Weights of a small transformer language model.
Size: width 256, 4 heads of 64, MLP 1024 tanh GELU, vocabulary 512, 10.5M parameters.
Architecture: RMSNorm before each block, rotary positions, no biases in attention or MLP, untied embeddings.
Training: a variant of Muon for these matrices, 178M tokens, 10859 steps.
MLP neurons of a small language model. Each row is named by its layer, matrix (up: input weights) and neuron, and shows model dimensions 48-143. Each number is 500 + 50 x the weight over its row's rms, rounded and kept within 0 to 999. Numbers have three digits each.
After each neuron's rows, "fires on" lists the tokens most often at its 100 highest values on Wikipedia text that the model never trained on.

L7.up602:455494505488443420585524543605476422612519644525567407521558520524586516412514531513507505491421517546444452508522518554499525607503525502523567586497395530541425577549493539497567351593513627530455413528566525420488462534544529599508593547490441490500516422553476522464482467501505516483
fires on: "es", ",", "a", "on", " s", "os"

L6.up296:536470483543474564385418515505497504472590487518476582531539559585473506517476510551467567526527519513457461550498474433505581498496522497503476474557608561473517550526531404458536528562545555528459556526501550442503550497460502506528448523461568490610543462426488477517515488490401540504
fires on: "A", "g", "y", "an", "est", "n"

L6.up720:431503501465468416471533535538573409414549514564414526610350553417450427530455505544512485508495508447484450529471514525579555480488458478490452546487499485544448432496489522528545461515553429508447407501476514393472538479548519449540468432540489505458384492542504530500522528395467550485
fires on: " to"

L7.up409:424471521491480423550493540519546480464407501452486534609447527484516493528547638554490461553489520440558471437476532521397484418517510509548519486544480500513422528574520477565549450478536444477457458463454587479552454488516571544505412546525404571480444491560455490434515493440453466536
fires on: "ter", "ing", " to", "s", "h", " of"

L7.up118:499469554472528449589464543411471577423425459635499558433589473542482544512454453495435489456414588449591506500512382520504514487527506502520498523527538515497455542543520434571428542593501573444524445492517510559446564464524404565467400519436508437424486535516523558478538545473523530519
fires on: "k", "b", "6", "0", "5", "z"

L2.up810:469494530510566487532469459457524377558432505446583524525634473482592470519444477588499526524486500513450512512510569426460466460502510561470542458503468541493552476597471455489553456543375459553484441500559493428485517503489490597495480467430411558559471507458448594449537454498494467522
fires on: "u", "le", "ac", "m", "g", "f"

L10.up789:462442493490493520538570409609459469525547434461549527555500532453519579500454525553472446518555458510491540524543453540542428471478439506423528440499449568536386515535491519564526576528518530582465460596528409541533458480545529473530437511545463513535480448529410586581488508510442472580
fires on: "t", "at", "an", "ot", "ir", " "

L2.up155:437480528466507524522543569535489549441472519514481438476394462546535502517455491489537578507558528516534542535467526529506512514477514400541556397502496545482508516457617518448469428508526558468519521455457426527469544527466436460449549420580521413409493403553462540485674468532351437467
fires on: "s", "l", "res", "p", "n", "is"

L8.up997:496516602511543490496455497424472360558434501499492593508542485483456469427490482535447563523432513475511529539568597445578408469542522467485488501571541602508559545604478532528501452489452544483518453552543507415440465456580563479454573453558623576398506480574513515457569529421489592544
fires on: "le", "al", "il", "ire", "el"

L8.up847:484369460467486443527449523459517477480534472460470447486485447564516506419503504515460427542499500552560407527547545460452560549490489452502457546463404550562523486398460494521543457594479507390486453618528505491494414484401557461477492517438516603549451507525474451538540580549455538476
fires on: " m", "at", "c", "le", "ber", "-"

L4.up359:467483534552532477580414568494506414413496454461488561426501528489529471457471479538435540524569504424599451486532506480446494535468548516446477491587515480538463553475488555564532529555559512420507470467475484404467549493607408482489461493452580492467497457596425482530520464633472450471
fires on: "s", "is", "S", "r"

L6.up876:383551532508507552440412518555528508519434554446414494528532487546462459527486474473454443530492457525431424426498452576506491496455523431485532518489501395451497595541494508545479478448529501474384507398486464354489497485515506528425501499522467515494514462474504444525512586464445395475
fires on: "e", "on", "k", "es", "ver"

L6.up818:478471537545475517574553459522500514468489481579423529543528500460493491546461492498458589476482499537470478530470454375604515566508462445484595468509592542466529525386468485468524433471535479488439506521519550504503482526523539527526456532593474462461499517464478547491467387517492549597
fires on: "ut", "t", "ed", " Mar", "s", "n"

L6.up22:474525498485539534448563536487507492467444462517462534569518526481540534509552490457577501477498563554467520482455521427527472457478513464591541470543457502597475527460556492445508497517546504518547501458439461573518508498485473518522415449540451534577483544474552561546553510382374480440
fires on: "1", "2", "re", "f", ":", "in"

L2.up355:443536519522511475491501553461449528421566444467483540490441500542436498567576405541478545557462496573532440532484437513488476584530487525426527479531484407511419592553496486531491495404488513515520458581515595518513494598370431565577511487504491416523575444553451506580528607503483518516
fires on: "e", "ame", "ff", "on", "o"

L4.up361:451503536477503449481554516556567500427524498627493423470451471597463517529497437421567456509449545445511441578497628527474552595489484517557505545552420442472522564419485553472493477510539475501560488491551481522463470471439544494426459503575453459446478388424494567492436443423581508514
fires on: "l", "d", "al", "id", "ran"

L7.up696:571524511539565534513558527457412526519616426563512572519556503471494539550548525552496425507558508609422535441502470485541463539539521538538505522434584495448562523509484463538490504376475526520590557485469416440456528501515513521592491544456482462474433541531551506525497493474486480493
fires on: "on", "ra", "r", "b", "u"

L8.up300:467565453469613534510500474473459455547440461542465526522504475520603445597375514493548590479494559531413455474446442455427503576543426464467461611527591455528585493460538404540547514472437566522404556540512524428451465510372431475542560552548472528566573478479450531556521488368521504534
fires on: " f", "o", "f", " b", "j"

L7.up782:469478520573477512474492457464465463479468510480473422469389558516481460531377600595454578507535463541524519510454461513542479549533465512425467486573510626491491470602542475534486449578398530458560474559488482509473454412567491474497422446538492592447517497531540440492521384513480534542
fires on: "h", "I", "ed", "el", "il", "ut"

L2.up205:454475474494582544550434500419536401504507474452537527515484532491517565615473522474443494528544483508546502556524498520473519495563393457473597499433478464522497445478470445442502429489520495450470485557464555407521392550447504517516478484457492445598580476460526527508509522551464436482
fires on: "ff", "p", "f", " –", "-", "1"

L2.up571:499508521469488513464590505492505574495506537507466490476539440541520508506529455533499563487503458437521579427471501516486531489408600499375520401520506499401505568558455491539432529556545608408473528548499516528624455475447442469525452593436539600493547554461465554453553497418512532512
fires on: "p", "ich", "ff", "m", "un"

L10.up7:541500443541464476491390586408495533468527518529548504502503505563480522528522568427446516482477468577528549491400524572553504621514494459505530407639535431522504489521451486536560398581526460498450513595535539451498456468436540626446497591470439499455497435468544415481514560512507478558
fires on: "t", "ch", " s", " wh"

L4.up774:511436525545508438490437487540385504472472514266526556474423542619446554501525610433476545560531527520521505486571518479552562515599440479438533506623525502444543533441580470473399587484513505556548468509546420484542425584469582465524482491518481494575500506522582478533418554539570476515
fires on: " the", "k", "-", " a", "ight", "el"

L7.up578:493408470541525440462509521524494533520484519477522403528565456433564488512506498498528511525520437507535402471542588374497502397535394582469521486532535591502511536526497566512463379535442585652405548541536585531462529481571412504529511420478534494465473522508485502475531521532486516522
fires on: "l", " |", "le", "e", "art", "an"

L4.up175:460448480464505502587589396446530428524472511534497502473449449472549487515521463514477482442528572464486512462438498574480343466525492592544507476517614497535476486506522564558482496523542470596509603521548535400430412529602493554471497538502489480538460587501466456453492455422578555507
fires on: "ou", "m", "end", "up", "r", "ber"

L10.up981:422541446479498422389483510434567474597529547515509529457508485376469526397469433458501667511418502515515482475484559549499475588504504563439569603521491516456437528470378503531527432515435565504492510449423508511570472493535372541456409545470469516538446510531496552439504488529469437464
fires on: "ear", " In", "n", "ct", "on", "ion"

L2.up303:484369380416578550526462516506457457501516451540495438439516543458510488508528496597533525559512536629492440471524598445375529498522442512430379509460421606571534561567486456448544408544463497577529469567575525479459538492562575424532511436430451456472505539377464517455523512538455443457
fires on: "le", "ation", "or"

L7.up692:467545494571486455466507472475449488450520457530596528578426455411494535415527577486580484578538497415462470547450478443419584481474472471464484528514563441528476483446493385576450544530537521518481475557509525412521520494478464514475491502518598582362417460565554447531523483477463529475
fires on: " to", "ot", "p", "t", "it", "n"

L10.up958:460620518549386481479438496486496519522512465521517461438525514491538551430536471485517492478619503547436512498472373512535488545536464529509471548447574621490473453432517419608526393468537512489492499482577479399459466516592480451479439459527472475538465510519438492553468614502562495473
fires on: " n", " g", "m", "og", "N"

L10.up232:427466567569387568575621438521470520592483516564452514544430538447566465531593577535414450515521409417393522461487555539484460536534433520522509562475538516427482441537485505472501549395483474484531455532512564467503572532530515516579452636499481456497439533504635535428492590522577481491
fires on: "on", "t", "p", "an", "ant"

L7.up763:563495638475529506590564513572463510538532547478438473449453479497464493445447484576543532539458642622558459479513519503484488464490598496530544439478536504518505454489393516461456501444502528503532451469584564557511469472497579445499549543551497487566471549469542466456422526463507505468
fires on: "0", " on", "ir", "y", "or", "us"

L2.up76:536492559512531502569488508482574463428528508377567383417456547484542530513455511513454580570422552433505532523481487487506518521589515473408536545548464527535488526499551596420523525429449476415503498563443603518522522485552520460430521495553461520552481498467603455448553489516521559445
fires on: "ar", "ric", "b", "ear", "it", "iv"

L4.up153:466524482525596478497554574501531457489505551497503525475442495545585559584551469482429511541508580537488509497505437571496575641525504466482483476542590435414474518515525474543523494426449603486537532515472526518495493442440566449570475501452581404413390479442506532484485496441463481494
fires on: "b", "on", "k", "ard", "t", "s"

L6.up378:408537549424486534514412579528514559551509546503496515508499433400506490494424482503534425566479510517468548320547600544476477553615525514494486525567512470409473533464441488517528505475519539516527440541584385519530506368578579549501388467523485505510469485535459618542523527570472497432
fires on: "1", "an", "or", "n", "ir"

L7.up324:440534485490497463506459561427507390494494502459399482573525469524529497490494533507558455479492482481547528549431347462495551493556580438434509476529445542529468410442520533509513536565466520581432466493538411439485464412464463435527527553513522434509551491497519614558591545441557538539
fires on: " –", "es", "s", "so", " and", "ies"

L6.up690:420514531419484482532489592563491547496495447484508507516490530462586482497498488534454453495480510513462419500529561515423523507414403504503534504428448510539537508492460528539508561446570554500539452470448569602519538473488462502561520447470567524396574526545537414467483544515528470504
fires on: " that", "ing", "s", "e", "es"

L2.up794:481528503490512537415612601533446511563568510474426441576426525448560501541484597539558536553466584482502527444484533449387404507589470400494596521543498509502451586379518421506570501530466449552517481531497452435556553500522556486477466518562498576562483495496491665479576483460429448344
fires on: "1", "0", ","

L2.up368:534490399524522462485546476566568550513512508407586461545549543437511450445605530499521489452513440536519484514467450446469396529492485475343531547549496437429445547452455588484452585452538528491437527448524483616473546511485452554529560523560422552555464505443474403395490630474528517435
fires on: "h", "l", "ap", "her", "er"

L10.up34:515359516509498491486448535393526469492564368562528471482461540532534493499513498509453553495568600515505471430488510481526532508545480456504516460496419551566555521510421426502505487568524537520539542501554472434528435503504485598443627450458523498539643498418424412547519489370482611456
fires on: " de", "e", " F", "g", "er", "i"

L7.up131:526489534585534502396488568525502458466507513541497491499503433573384466474475450493495471583451461492484436428529411428586500610496450514441519558508567480593513471551482487494516485508460505481433419491552503502524488506427507498605547483466491516437539532551420479485530456519470529529
fires on: "o", "e", "at", "il", "T", "as"

L4.up763:511509553478471507550476409540548482557521449497575509511460463413501436458487542468503629486549560484614472459571568491557550504541509602469471505533509526492481527431509460389526596467567482553472476464493532519479485512534573409473472504519482434498491496530518551524462535537459494514
fires on: "is", " that", "se", ":", "ing", "ent"

L7.up0:517502589569478501530431498513446562496479466500508464468517492429494569498495548417455590541489481532529545446565539484533546483462470448533515458437605543546471459516482525459443577452458441500571512456536461398513478575544495483483558488475493585558519501499522537511530481518607449525
fires on: "es", "e", ".", "al", ",", "t"

L8.up16:397462519499480417499468473515444547546540474623495524416443449520468523550530411473447641510474478448479488476531444408543462590529400550561371454502557525495473509475512592574432541493569519564424480483540579485560462537465469470509492531537487450554553532495453517450472434521540572474
fires on: "s", "es", "ed", " was", "at", ":"

L2.up73:540569524506541556499540542506530483481447517602490585490542417553489601523514498459618464545496472475486536593518528550563471557546508551492494478447424537513502522522459568503537536498494411537426459452400434460547434539518510444533475536569504459582452550467434482516564562447568417597
fires on: "er", "x", "ight", "t", "\"", "ver"

L7.up526:481498537499533500420467438539470441569433437502567488494598556578561592476586636490537480431461550402400426496494532546522565505525386536498476538562480545484558505517462550491511542558536440560454461508467485398498471552476466496457514621474549488433574519532559482493447555495483502495
fires on: "e", "p", "ot", "f", "n"

L7.up221:425585554597434500496478588534446616539483514499453435515494439554467419527500432557396506465521554513557539504433429519532441593529518437450434507495517489508522475587549599604570414470489598514396441453475479543482487402536503462447481504541437498540474468540510478523534468467490524444
fires on: " of", "es", "ver", " as", "re", "ire"

L2.up509:590525526441510476543540504480549462440497595493559491402479508373662513605500582492556451582515545527423439456506462474555515510476502454519510528505423507539531488521441426462506471489611508522458484541594537495580508513504481474456478481558614526530425525587533536445523502532506403562
fires on: "p", "k", "t", "if", "our", "d"

L10.up836:522480519455485570529554457496510442429539557491463500544476558652538439501518467439452449404459518524474506554542490461461574535445437580524527544503558537548669517490426474465508456567464549474487412495513498552541481510525436525482472461478514433496493520434457556477501500457546425496
fires on: "e", "an", "im", "b", "u", "id"

L7.up465:454446493453504507468437525515496481497565452465518475512466557524455484509538492405497504612481516418578496493402516548493420497504438609525468518592467428537488532383473472453505464506489442558440499526461512441533501441527391438577478565614497574629453500427576479507649479498486458538
fires on: "ran", "e", "at", "f", "i", " de"

L2.up161:436516531497501453580507545462561440603604460548536459444523514501625544549586569614556578594432517483499508501490479515411481519567523456532517511569548598549501498491507484461535456509511508465564597477497538546451499441420574497523532544516481486523491560531557519458547400495513529469
fires on: "t", "b", "ion", "it", "e", "y"

L7.up606:513507476482497540441524493608459511567582492518580391490454511473472542544607487437536445495497580542511539500501514571484448475449524592542461473482453512536501531483475537574523609503474395593557532590470557448546491484591513482507431508573478522469523544421492533560454410442444509540
fires on: "e", "at", "ation", "se", "le", " ex"

L4.up167:503522497482498587395423522480514545449562551506493413574475625549514553432519569487485418512505537506456494537469508492518514547484507512457513479599481523444423505537521519465475492477547515451483450579490529498480444498455473586508620483505469384454434476473580493500492523546425562474
fires on: "an", "ld", "g", "ig", "ay"

L8.up934:389473554468449430510537526525417477483504443500548445460555491464499587516494571505547563456476420587507425491438516488528522594456473458522588501443477514529446493514455492601428448550512490496516466392443467439475518512541521484461477506488507553473562459495519477539445547458620486554
fires on: "ing", "es", "s", "e", "ish"

L7.up959:549507451440404454524435471522569462482547580589522442571494517534442511482541469492533456509462586506543505475560567527501591497518513492487503487462498509537488521452500564400422485458493449521529497421446467522521434521469518460498541520571453463597455531447353535523484380497414502601
fires on: "r", "ou", "e", "al", "th", "d"

L8.up813:509513442427515525533466637532456507511496447427564454497446504462542491501490475552573556405534457570552488561441491555500525559568496371460509477488475553500462447418472468582508450472558465486506464512494448460573489445497414472450538508632470476448562467469457564610523455482501428637
fires on: "as", "s", "is", "so", " as", "a"

L8.up139:492491518536491461509525455472482574484442543473521588512523578589482492559545506412494580566462405423390442631560552497501479512516508522520485524561537481479529586480464610495489524472597485518469442525529481490458386533503438580498496564524563544536473508601503503630443562467523479549
fires on: "k", "f", "y", "el", "en"

L2.up475:457506546536477500483481524562452369457488543424482444566517613519564567608480596465511514472537587455527524408501631433480461587491508423525484456653499555521427589419501544451480495529498458496511473536555519465543473452392543480431550453515477441477519449513559481489490514482539448496
fires on: ".", "d", "ay", "g", "ent", "p"

L10.up612:486531551625527524404327512520493476468521433514452475422544443526522480541568552542471452525534492579425566543634534555544496415538411491594501557522509443548440527405553582480514463577475501531479468525516569448499534499446554493448464536460494533510514387525541490578450513549523532544
fires on: "t", " W", "s", "w", "at", "ent"

L4.up749:431515528429546427554540450503608421549478489557535424507498569493562457464457441554668502573476545414528405530472541537467414636550599517656402478481472479415520526585472435503507444515515435480486434546494493484540516489479437461472464507421432404433453524485531479464419436400513498503
fires on: "ar", "l", "am", "id", "\""

L7.up707:517457473562427489464486471469540502454451525528550558633569470538492506526453535451561513507533570576512505367454483587569499560452495406486511497532530534576466527525499569437394517432460544523485478522525619409482501396536508536523488622550417588509475453584555505478486524452479529537
fires on: "t", " s", "g", "ou", " n"

L2.up271:421544603523474520577445471407565517479504462578472470557583558538486561506494600586483422520382535458472516538487458532447586522511449486554510488617560501520533554540509489365541569492499574474446514465506454443563553473513531583459498591525490469473550548528465491528524486456487545543
fires on: "n", "y", "e", "g"

L7.up645:534490536533499537567489480607519537509543475574540440523449522521548447527502451536576596438507453477506485410419483501449572551543512532487473508547496438506529447527531482462424413530416489426427502509435467461356520496505483434529585487535504498427539469423492504483400403549488619508
fires on: " c", "p", "a", "re", " le", "d"

L10.up571:514646557553500524448492547535511542487481478435515433428481518499548500474428482455509517478508462565397627545601498535557447508499437528420491534612473516504474539501450512502468529580445611567510443540535543502507451533517418520481433531489497541434559487598540562530489507538535586436
fires on: "p", " P", "at", "O", "w", "l"

L6.up523:559424511398483457440501576497425489622471636511473536472512543511510433594524539538518550484512550525399434508447504455466469474526552504534459494548500481632488466529435500428546446525499488529475454543520572492481528467516520453494500506494500445464498462350480471545535537531598552426
fires on: "e", "le", "n", "en", "y", " of"

L7.up65:511519607577464583453491503505416526514484464493473371555494552444499503442449550558491457503572544610517489592502497512478526455495526454506523571503545516393507516554437494478478507444472505384572459396616472517539489486556457525518541552565488536389519504499509475538492595502537561462
fires on: "al", "ol", "y", "ir", "uc"

L2.up369:518586565535526572465502523460515488574497513551563461503545647520444472539499500510508502406447586480516469448511421513429438492547560496436539595497428452439510529449502523556491582497552509435432572470551459509538498489416492496429504588414456466529538483464389470437499549531532444495
fires on: "em", "her", "j", "er", ":", "ub"

L4.up1009:415455507546581528518466494534549481495516567561427537485469551420437601419646566482488503551494489549525470497568507505478507453474475441440542497480467523582516493532520523578479522569592527405479510420536414524518389459458484522536480518491529514528452510568544564442451488447469536551
fires on: "h", "er", "y", " to", "al"

L4.up861:470448527466543436453504480534557534432434440500491565527568477516534514517426511478588500551500478509494608533470552459567571557539438520473405443418434531535528498503505587578503430447519529523459470472498436555545463459517486451560457459494551488641470455512471546462469589495496598482
fires on: "th", "t", "s", "e", "ver", "an"

L2.up210:512503472524559471506601502501562420432542550518424497488408484509498536601574498439533552480504552470503423544447388492463587504421443449528404503566484610439549405496534446499455494539480548490448556541551511524516489437452530512544475466515460483444550479496464566460557384503381450517
fires on: "t", "k", "qu", "nt", "s", "a"

L7.up456:427505456433431514581517518394436568433487566535525481505497536463447489547499535548528387542523530540555482516537434442510436512482397491510463502455434441522494507462518500531351589398561513511548501486448627444432488543527421513501578469513489481414545467509465486477448545598524562536
fires on: "s", "ers", "le"

L2.up842:475518528512527523452497531439506474562544485459516557425461576399434447468561519499439528574504440568544435549439480507568448446488435512456433535481500499575507521578613469563494489418525482516368558515495434461494477388414466488487545445593457546545520462570508486567466553435565468544
fires on: "er", "r", "h", "l"

L10.up152:482487478524550463467489503455475527476537504479582515575555360617500540495542492507553483427533391598519515654554530540500540441492550540598447624510540460498581523547426510544588497559466503532561494542453554446555454527419439471399468471514480417476523505451444509430526548503538457514
fires on: "p", "l", "im", "em", "e", "ra"

L8.up452:484415439527439461494516547537546480508464496572507569536528444558504468485526548513508446533367496540378502522570514588549489541576484460519540551492426513452496515593520426411415384508606479486507542504549525520515476574527444524560481492549478439472520524550450498431530553483474483510
fires on: ",", ".", " as", " h", "h", "on"

L2.up235:527466518465461517555405490573497479541491447491474471497494504472492493363488472536467581490436583435514468506570647585521539494495527530569516533627502552452482514471434529414452486592482496495539523485458480518522572488561472483516508565453490515476448425598505503497514516578456559536
fires on: "ir", "s", "ent", "is"

L7.up528:493566520479477400498434528490510542535556513460520525459492572497499486454422512510566468444557516550385554464563463440492439409578473492402509477537542600458644499494522462539477544527471594466444521533492510462451403508520564512498420475526493547574514617458530530482439491498516478542
fires on: " n", " N", "N"

L8.up767:493508502485449436510547493518484422553560524523458531420486489518504501555521495552466354498468410520401501498512549488539492528420344460552489505466572470482496518527495504530490537467587519500518453475463479561534515611471453462472449451555528616514613460480470497462505583567449608515
fires on: "p", "b", "s", "mer", "ter"

L10.up396:503575533461443508509533511518395457581387545562466440421497502507481463517488517529442498553445417516478699467551491514607554524481452505448536486510590500489469590477508536416511484507455481490502442506420510511452432479446467531465478467474488567528512423522558533547456522555391508482
fires on: "p", "o", "er", "s"

L10.up701:513542477484462438513530430605441485407509487486501494505529557519442480495516547492488528524516577499488534485543518621512420494563426589426535476492433473461492522581588524544501471549444559544489426495526412468431494473443456450532445540474474587600509506474434571457529495407554483474
fires on: " n", " ", "n", ",", " N", "at"

L4.up662:488487500474574427459506514647494522486589456420490474580503558486511416454541498490484567536486499441560526496493467458550455527571439473453557551543501444530537521477512479452512558453565492401459444513470460374516477512494453475470521474501384500570568517488460541439461485572482580452
fires on: "c", "l", "n", "s", "h"

L6.up921:509385503471504547578452495473517533520467502473498429480508464476388468574506589460502532462528562541496453450550605445435423575521501462537512478470451523478494551535482514485519476468544497503510487515546494452514488462427513432498610500512455461410476493523596484463437464568500528457
fires on: " I", "ay", "p", " al", " Al"

L4.up877:478580547389521427565516451496494378481475481487422495462419504573476462522535553520544449510479455449640448481527584535415459569572436569440543572445566494505505525427489492501463526513565407488469553546520507473442546526534601556479478623566571494547546526586452491483434373479465598580
fires on: "r", "e", "s", "m", "a"

L7.up19:460429517534451530529475445452496546525552498481479451523549624498530567473384454511490559621563523473479531564563516528550533493465487496545498498441588467442445530527548498466521475505574463539479433558517533493546523445521522502519471426482537494527466471363550442551468594493486495607
fires on: "an", "ar", "ant"

L8.up4:525483459542526384560440515647439542523482477531569420503488493531542496483518434431484508501467541484437503509546501643604579470510446451403477545558517546506554417490480521519504611493539562568552461506529571546479535573510485581458484481394571479500507551609510480467477461521478529501
fires on: "k", "x", "p", "/", "iv", "at"

L8.up262:513461700521494430552516485502523500565428518397552442538439522589490517607533562556448441548526457469578562461558477544519472587536439451529574548542520585502514555456535419464439491485443464463508540511559529404473493407472465426537551496506524468572511539494477497530453472519522509545
fires on: "t", "art", "ent", "est", "g"

L10.up874:481431501461439525500566544487507532589528495542495564427496411482450446527490614549523508505493506539519509391479459455452422571482432530570542532530487459464539573443354461510521406395417387540422479476515512482516525526413461506572509486510526550579432435563465447497535554483509395402
fires on: "1", " in"

L7.up946:566543556564531512498472589496481463505579557405507514574380458576466536495537516379479554559415498489481539409569556543563539569542529501489559432577479502528496400506538524513503515520467461463453526462548482515493497520389530414542528502491593507496504396535572479511442535488569387454
fires on: " of", ":", ".", "g", "==\n", ","

L4.up762:505403550479555463472516571517353500516502417473517397405570443549464467485517444500529446531525537519539478606460460490605534612516512495528432440463489556516534454472518496545520532583472537541475459535494419516481547465482530555541499519460513561532396445485450555590599523544627510576
fires on: "s", "ed", "es", "e", "ing"

L2.up86:501571454366499504494632592552400476448488579472474549464492533509514539560506518462512562560553517506544502541439506532440505564547513432479490569559479461560522603449490529407581504451569508537454450563618518569591395554475391531567528564510514537502412499478527534482513448429443445516
fires on: "le", "t", "ive", "k", "ter", "f"

L2.up401:450640553523480462527557437544542519538539550526429503507521526443503550538570496479467511503441497516453548486465514524503410542520506488459467630463486520335510519496471474503537458515491499464494502470558524544525576517493601521510508516552528500467486464566522452441491532569413439510
fires on: "t", "ant", "b", "ir", "ent", "ec"

L2.up406:397484559576506537509471480532477525501448472635482505519510494517538553464503447444486615543446496478475498485532471533523546601541431531482453474542491476520435492469499465543586517553557553530496532402461486558489517509573513544396366510484490427500414519517495493506562516533435443493
fires on: "k", "n", "t"

L6.up894:525446552431455430561382556438475471535464451548461444491494566526492494533493492495433465513514558485453423424503512547502517486536487464487558532467428516539483544477435451459546439488485442472507447521523581419405453448455518439452588437560488548585590510441413480451488416608499523539
fires on: "i", "ol", "er", "e", "ie", "a"

L7.up304:477421464516457388500511501431578442548512646510499484582475484398502560532456558509467491471545605499547480454424515501542519467491502479502510540516557483564464460438596421552454555498451441568488464446457447516397549562536480404469520391568539504489523473540451566444499543548475478444
fires on: "\n\n", " to", "ly", "et"

L7.up548:462457447543369564546487517519515611470470521517469486410424400514515359479504510491437508509479495491524414531497396599569376509461478477528566537474447486551441496542459585532492493510476496560517467472507456468433451459476535457535468542509433465529544489504504529478545525450562526439
fires on: " at", "ver", " of", " to", " for", "s"

L2.up182:592449506419497432509506552491489573509574467491486425456469450405440449481465506515551527463500509506513463526590578502542483573574580477528525520635502515463456462472461517552497521452490451476462543455530502531519456606524496438429563493532515493429518498455420540463594541488521395538
fires on: "as", "am", "h", "s", "ar"

L7.up310:437509482423473516517493478511558436500564424528503472553515478558477560519497471534477570479610541521452591465573480646525536420511374497452525433367484497539410538541447425435520505480508441495461443509543485378475479526490431505459510549605548399539530505501456381514446545486570462550
fires on: "f", "p", " on", "ed", "pp"

L2.up964:552409399416511473465501496516434512421528379524570426457538522463564559498553485430449540475555538507537511517424523475477516574495463509531480474344511520528466480464590524599463524551483590461522487513526509490467474495471467389575429429513471550512555545471441520526591447514487498495
fires on: "e", "es", "em", " be", "ay", "i"

L2.up648:494587507539457504522452458441500544496548422456538480558520530432587526513500535494544535499563491502594555518526540499449566541588493486393467562514532558576490475564411552444517524475576464468547640530498482411512412445502570468572550483531536507513486545530543462447574494495437453547
fires on: "it", "y", "our"